config.yaml
n_layer: 10
d_model: 192
n_head: 6
n_kv_head: 6
head_dim: 32
d_mlp: 768
vocab_size: 2048
activation: "gelu"
norm: "layernorm"
norm_place: "pre"
norm_eps: 1e-05
positions: "alibi"
qk_norm: false
attn_scale: 0.177
bias: "all"
tie_embeddings: true
parallel_block: false
init: "normal"
init_std_qkv: 0.0206
init_std_o: 0.0206
init_std_up: 0.0206
init_std_down: 0.0206
optimizer: "adamw"
lr: 0.00159
beta1: 0.9
beta2: 0.99
weight_decay: 0.056
lr_head: 0.00622
grad_clip: 2.0
warmup_steps: 464
schedule: "wsd"
decay_fraction: 1.0
decay_shape: "linear"
final_lr_fraction: 0.02
batch_tokens: 16384
seq_len: 128
doc_mask: true
train_tokens: 171700000
steps: 10480
dataset: "wikipedia_en"
MLP neurons of a small language model. Each row is named by its layer, matrix (up: input weights) and neuron, and shows model dimensions 16-111. Each number is 128 + 32 x the weight over its row's rms, rounded and kept within 0 to 255. Numbers have three digits each.
After each neuron's rows, "fires on" lists the tokens most often at its 100 highest values on Wikipedia text that the model never trained on.

L5.up304:072213141124171127116153110162079117096116123058116146132122078140167195156148127154065165084139115118108084213125146077134130119112146100149110162039121177104121095140113103165172131081235106119080184166111134072114134134117173125177100129171088105133133111171112093101090132115125133127
fires on: "s", "ell", "u", " her", " Her", "z"

L3.up552:094121082117083107161090091130128146117113144116108139189138144193116121151100127153093139131077070085138125124177057109115163129174158108113118088140166161164158157141148162142126145145131071118169083095143146118140144129090145132145180046163145065152122100096139105141089138082156158159
fires on: "w", "ch", "th", "ver", "ck"

L3.up205:129073080133135083180128098161125138068092168156107173107064154168115167113077165116120181106127073084095077138105135122115124172115154151152160197143111152116106175104157112155140093113156180127117195131152172162082083138096158153152086102136082111134109098145113125173103102212122158114
fires on: "ed", "ing", "ved", "d"

L3.up339:193149104117157107138112170137151119118138136129160173073160124101112119136111124071130096121151106147095116122114111068190108121191123128117176124146126129144127149172125123132123056127114147084141160128023095168159169169059103154150119107161063150136093097160158180110122061135164112153
fires on: "r", ")", "m", "ce", "er", "iv"

L3.up371:112153108097180157138169160040135182184114128112149207103095126084099149071111142135150082126080069156110121164087150141095133133088158142074154106152119079167132125146129120177148141160053131185122116118104173114143117149071130206129107094142150078075092157170124117163108069176125165152
fires on: "'", "ed", " single", "n", "–"

L3.up229:053174140110108174123130110158171101087105146132161131151112129127141082127093132171151154130130132129135114136126132146134177165111158127097108108193115091127138161092095164137160104104139085110133159156080133173124074090143186141126083122088130133111038141145147119037113099107125149111
fires on: "s", "ject", " m", "it", " T", "ne"

L4.up570:102173110113107068121060104130178157111084140124158111089093147199148124103094134102104131153120112175158152157059102116165122125164086116127117067110122134151167171110106089106105114065105080096120129142094158173183121096183133101102089174094124087183090127193163177036150117152143109136
fires on: " of", ":", " Lo", "lo", " two", " one"

L4.up153:090098117094101141185147131149115093132123138131108102174125153130102140127159171141145122143135126037183091223104167123116133148089137107100201169146136149129101137141123099090131126116135156174108133129063125192134137127057141147171134084129149071094153125135116155139124149148128138152
fires on: " part", "ent", "ar", "ter", "er", "li"

L4.up330:142130144094175106198104131125131187100104122123083145134141108112108152110132072098095159104152089167095121159151070085085161147121102133106169147136103108139165137045093152191153113161177021088145155125113123109093213117096136117118179063188103091130146119166176184159141142079183131205
fires on: "-", " the", "\n", ":", "=="

L4.up76:098182183161114144125106079113125131102115153101150098147143069163109121128102156134150108103139103108141132136117157103085123136107142142074148098164125043100152164171155103101137100165153124154081138140134120092075102136072201153122127131109174137059118104113070113151126129186159094145
fires on: "–", "u", "–20", "ing", "n", "o"

L3.up667:075049110113075154158151123163150151158106188114126118134136090132147164134121177104108162170037102065138138130138127147114134135188165108130173163140159145167115145157101097116143097146101176115119105123112066161103112171159148165104142054107079108150112095130129151142105162123155113126
fires on: "ol", "o", " of", "n", ":", "en"

L3.up545:177146138134119153106117103117129097131118181172087104048084152186125154095068146115112166128086095106153088159098100097078171154096105130108127159117142107145103184119119134087119105103209128083089146109167141142073100154138119094130124117168108150159149118074132096146130116176178109114
fires on: "ent", "\n", "ing", "s", "ed"

L4.up382:135168115075158079112119123135133146133129180116172129138140133135124162100096086102101120063084161063107115151087099117163135147107140111169143078148144141043149199165134150091166128182145096119126125149092101146114116121161220122113130121109163115151083139107148146057136113147176145094
fires on: "o", "go", "th", "co", " h"

L4.up598:099102065123079118104145110114152143152092157122145146143118125134122199090108114136151121118109117069110110118114173150112070162099107159171187106106169117114130115090079119139154062118148148106109154166123118145134101106080112129090081117186089145206110109138132124091104078155085176153
fires on: "i", "d", "c", "ing", "ir"

L4.up201:080120094077069155169124101127100107137118141196116108163106155157166185134143137115122185095143136101124115184134159091131158168115146091109204186109172130146158103153124114157109143097119174049093156111096152138130157113077166147145180089146114107119202108123105140100101155105085128140
fires on: ".", "ed", "ent", "er", "emb", "est"

L3.up267:092109133095196122121125153082117156168125168173090165098103148084168176129090155137130073145077097137146118130144139127163142177094099109050128068132060093147160149132150154166155140065084138093152138163131159104113096154084137190175150098131113130071089134146124150117105118087138127154
fires on: "-", "'", "n", " of", ","

L3.up467:089180127150078160148137159107165132139131124099104184137144154164161117127106172114118142122067131148135174092092095042092132116121098144126150156066162085105113147136189184139134160070095026126094128121121147095111128082117135178132095084081078151105168130179172086092103152129167077204
fires on: "an", "on", "r", "b", "in", "n"

L3.up137:141145116108139100112163145154193169159085150102120134175107083125046137149095154207103136076129126130129160152089135116169092131115146142085117108113131109146173154158106141170138106134144099154084125195050110118154098165039139094186093167111070105178119088132105201081144098148135157155
fires on: "s", "o", "y", "os", " of"

L4.up433:164114140086173115151120098163194133103121155151153136181127127148088103118135127131081080126133058093112135168119083093125171105135142113099132076137147154085153123107138127135138169143070109091068111117131089159178084191113170109106198125130129063136069113144144156151107124092202171115
fires on: "ur", "w", "ver", "row", "en", "th"

L3.up145:121134065151119106156113105151115143157122138109141125130148146123142128121120100210107139084108095054200091150163156110145175118096137145163123087078142101139173170127121052103246039101159110157156119151088099120113106126116161138127086121190096119159085067143123102181165150130114168111
fires on: "A", "h", "ö", "B"

L4.up325:126101127144116066191115082143137174124140168118082145129062099176106141115103117190118105096167107136137084094150095062127140177144134116106177099151157175143145104153110105163189111076112114090083132153076135137128137133065146090119173133156120175122120086121159161107102126169159084183
fires on: " in", " of", ","

L3.up173:090143126090138118112152108165123139137081108171065146137137134111059112121114129186076159090133141145150121133100141056090141145115140113076138211143122110074111137175124136207136108149133081097142158194066110152123165064109165145127198122149075127162114130205169146111103138165169132189
fires on: "==", "y", ":", "rop", "ge"

L4.up161:128155169106145109130134101089145137120067122090085160142116141110093087138153138173085158161114091109123071127158137052140159129131123159070150100119131116097146147206105083152147121115129099086117179157062135153138175163124155186138140128140048116154114111192195134070103145179148154165
fires on: "===", "S", "==", " |", ":"

L3.up514:107134140146117072113108158132196075126136162063158176151115161098108103085159066134156075088188129118116104114101089152114165092090079135104115080111155089081173103113150101113146202118162098092112143173135093117149146131133166132160113053129044074155090104126101144124192112104192153155
fires on: " w", "ri", "iv", "par", "sh"

L3.up130:092186067080183085178145173095150152185154090104119144108139140120141110129088125156089114095153143097084147138068119100145151110126162110123130085065153053077154114130097115100148214119182135082087138156129102110141117138103137168130113134131104085108118104122120166123114122174221128183
fires on: ".", "on", "la", "ol", "in", "ra"

L3.up470:170156087102170102151117142154120136163147166120077167116114089105093105103104115118183077187162128170112175118148157042120174083194112166084148194116108156170094146122088099183126099123165113144122160092105132131143180100129102133164112117136081161120094058125152164136105158079190091112
fires on: "y", "ar", ")", "r", " —", ","

L3.up358:137128108148091041132125149162157120113068142162129164108133167158103144093109130151106135106050097086111097152088148177131147143155097141120134186132142098139072140140139124131133105090135137079055109154124138126121103141147123179155105093115062096214138085144154127128113124134148161153
fires on: "s", "o", ":", "e", "d", "er"

L3.up631:123141142110150144160052071060167150089108150107135138131124100150131128141115050180123158086120077086178065171129109084117145069113180095148099212098169129110178130128119127132198072145169067120167151174088129143092149140113180110122104134150116138118166147118148131053164132136133150125
fires on: " Ba", "ra", "ha", "k", "ian", "se"

L3.up304:157149076129099096178083116094188174124047128139158139141116125127106035101111103099082116099114135151179099141094144153145160096101138056152173108149126121119146155117095130143148111104146101129095136152063099142145103130118148115129121126156153121113110137166155149125190156128113146094
fires on: ":", " |", "i", "t", "lo"

L5.up541:129149095086110130101162145126133136137116098100208134159113137102173095176148109108155123118191062132158129187127035142120119125155123082143106147075169111118115123161123099124101175129160124154130155103121056067171136159111124153133058123140067075150074106138117130131130147103130130107
fires on: "r", "s", "gu", "g"

L3.up238:140113124130096089192075163092105104147117169116121115167164107111095188127127069140103147070108161156068136176086115107133133126063107136139180149145167116139104126100123117124138207194078164101111153144083170131111156116096147111178143135205149101143152121118133152111091123100157180155
fires on: "e", "ad", "ed", "er"

L3.up106:159141097115115129136120126101072138089175213146154105152178080151145166185088128146139118118162123093105141172076026084137109127128155096152101135073173116104101105139096031106112147099132126115179103143042118055137133171137140159148143122138081114163188046181137108177123135113112120120
fires on: "r", " c", "c", "v", "g", "ab"

L5.up382:099113131119107041171134150135158117092122148083112098155096095165147085108118105144180087067161121138147144111111125149108174122103118137146115109145197124019130098073136134114181159140144138155079127116118112144192139115114167175107140149156152094107116107107148207078124110142173160150
fires on: " /", "f", "t", "p", "n"

L4.up185:185113121115104036141148128117112175101162144082113129099042129185137137127102078209156111160174081114159109181085116086138156143147114151109098085141116157120127129102102068140144105088124125095141147167053112130136120145138140158188136077178089126107042090156174140191147110154118113162
fires on: " at", " of", "ed", " ", "at", ":"

L4.up20:119163109090177106161143094108143112107135128099125140165148125146109110161153134174133119140160105059097116120127116103182138117120104130156087153041107120111142082125056089129122073071125097080175173128098094020126153174083192141150115138176108104081100094172145140118138083114102105148
fires on: "z", "ke", "m", "ur", "port", "s"

L4.up468:151146134110151156132159106102140121121124126145159145118084097138046186122066089132137121128088129119088080193083118048127110110155151110113151089071144122102061124129105110171107161097126139106072147128074076133138104156115163119193157134142071138139126075193137114150064131099142084166
fires on: "ar", "u", "ev", " Gu", "g", "v"

L5.up458:119126073108146085118096148124131187080109108088156176071051133158102098095117155159116167168095115141118026121171114089151135169153120132094122111088139137105161192192063130150142116134128126162169113094111055106127092166126131124145096096209144083167097076149183142124114128176166151105
fires on: " |"

L3.up527:073093140122199128196190128109153183110111151134104151148146154132092130143114115131071136132137111104075141144127121076099147124091165129126131121136138084082163158154153129122199165151140082120128199156049109123128128144131182097194161118152127090122081169144151117121184166162211158200
fires on: "in", "gra", "iv", "an", "on", "ran"

L3.up79:053217096170120105129138147102113150116119118109154219124115174132129091110140124121141085081129122119116080163094104070093114065126129108160130174144100102136162172130140113162139134092143060157105137112154112108143140070148163142132064157109127121078084123110157107130158124115153103188
fires on: "in", "w", "n", " father", "man", "an"

L5.up94:129134131096162170155094105086115129127130140113104126138039169108139125099133204113111179150099094085093119113140102102121147117174104086098169173118142179140046118182082162173166079130139104110129069127119120134108089100131153097120129048117083160141156118165139085109098159170133089109
fires on: "ta", "ol", "o", "go", "mi", " V"

L4.up151:114161128100143153123142125137172120158140161114106116170089113116096116103063083118124129105137133078173145125121156159167141145081112148140108104111145102116152205098070099142137062175196078107078156178084104093188112118122171112139095136129136081111086120138144106051141081096121136101
fires on: "s", "th", "tch"

L5.up25:095091119145102160169085085102119167093127122175162179142160077158115075062158130189124108107123155062119165110122104082164050129122161127158149126099161142090073161096139164121178104089114153088094118122128121142114115123180094184190071164074138107117129051133145150113142115192126147124
fires on: " |", " 3"

L3.up463:099121137106148134159137101102151169159080143129170138136075107083160170125049102147112048084118129142120138138082126081167148154103177056075149115139110115148190156128152135119170124099094064108128170136119133132115134156109124078164151121118077092055110112146141140142142097130149101127
fires on: " of", " in", "\n", ",", ":", " for"

L4.up142:111102055118129070162056123105138195119102122095133136142147122167141071081143153190125106113164120166151123113125079100183104099101173103105195112107064158121173161138120144152144109114142129172128138125108094156141066125142145145122058100157161128159107080159172161182146132145116158155
fires on: " |"

L3.up210:154180141121165109168048080106143147106143103138143137065072072154111126138096100192142128077137067153148105132171065069144125084149096090062147147075162087141135117126140099100148121131119088160166146101099098098083145168085108141135145090145078131057134070144115126143102127076152133191
fires on: "ra", "la", "k", "ke", "re", "le"

L4.up60:185142066107106150131088135125106159147118115108133133088073117146145137096083090168145093093123079126165035142137135134132155096109174103126132143117083131090135142158087142168147113155145134139155139170030129113155134062118172178182098092162157132100107154123175194157109166184105207046
fires on: " |", ":"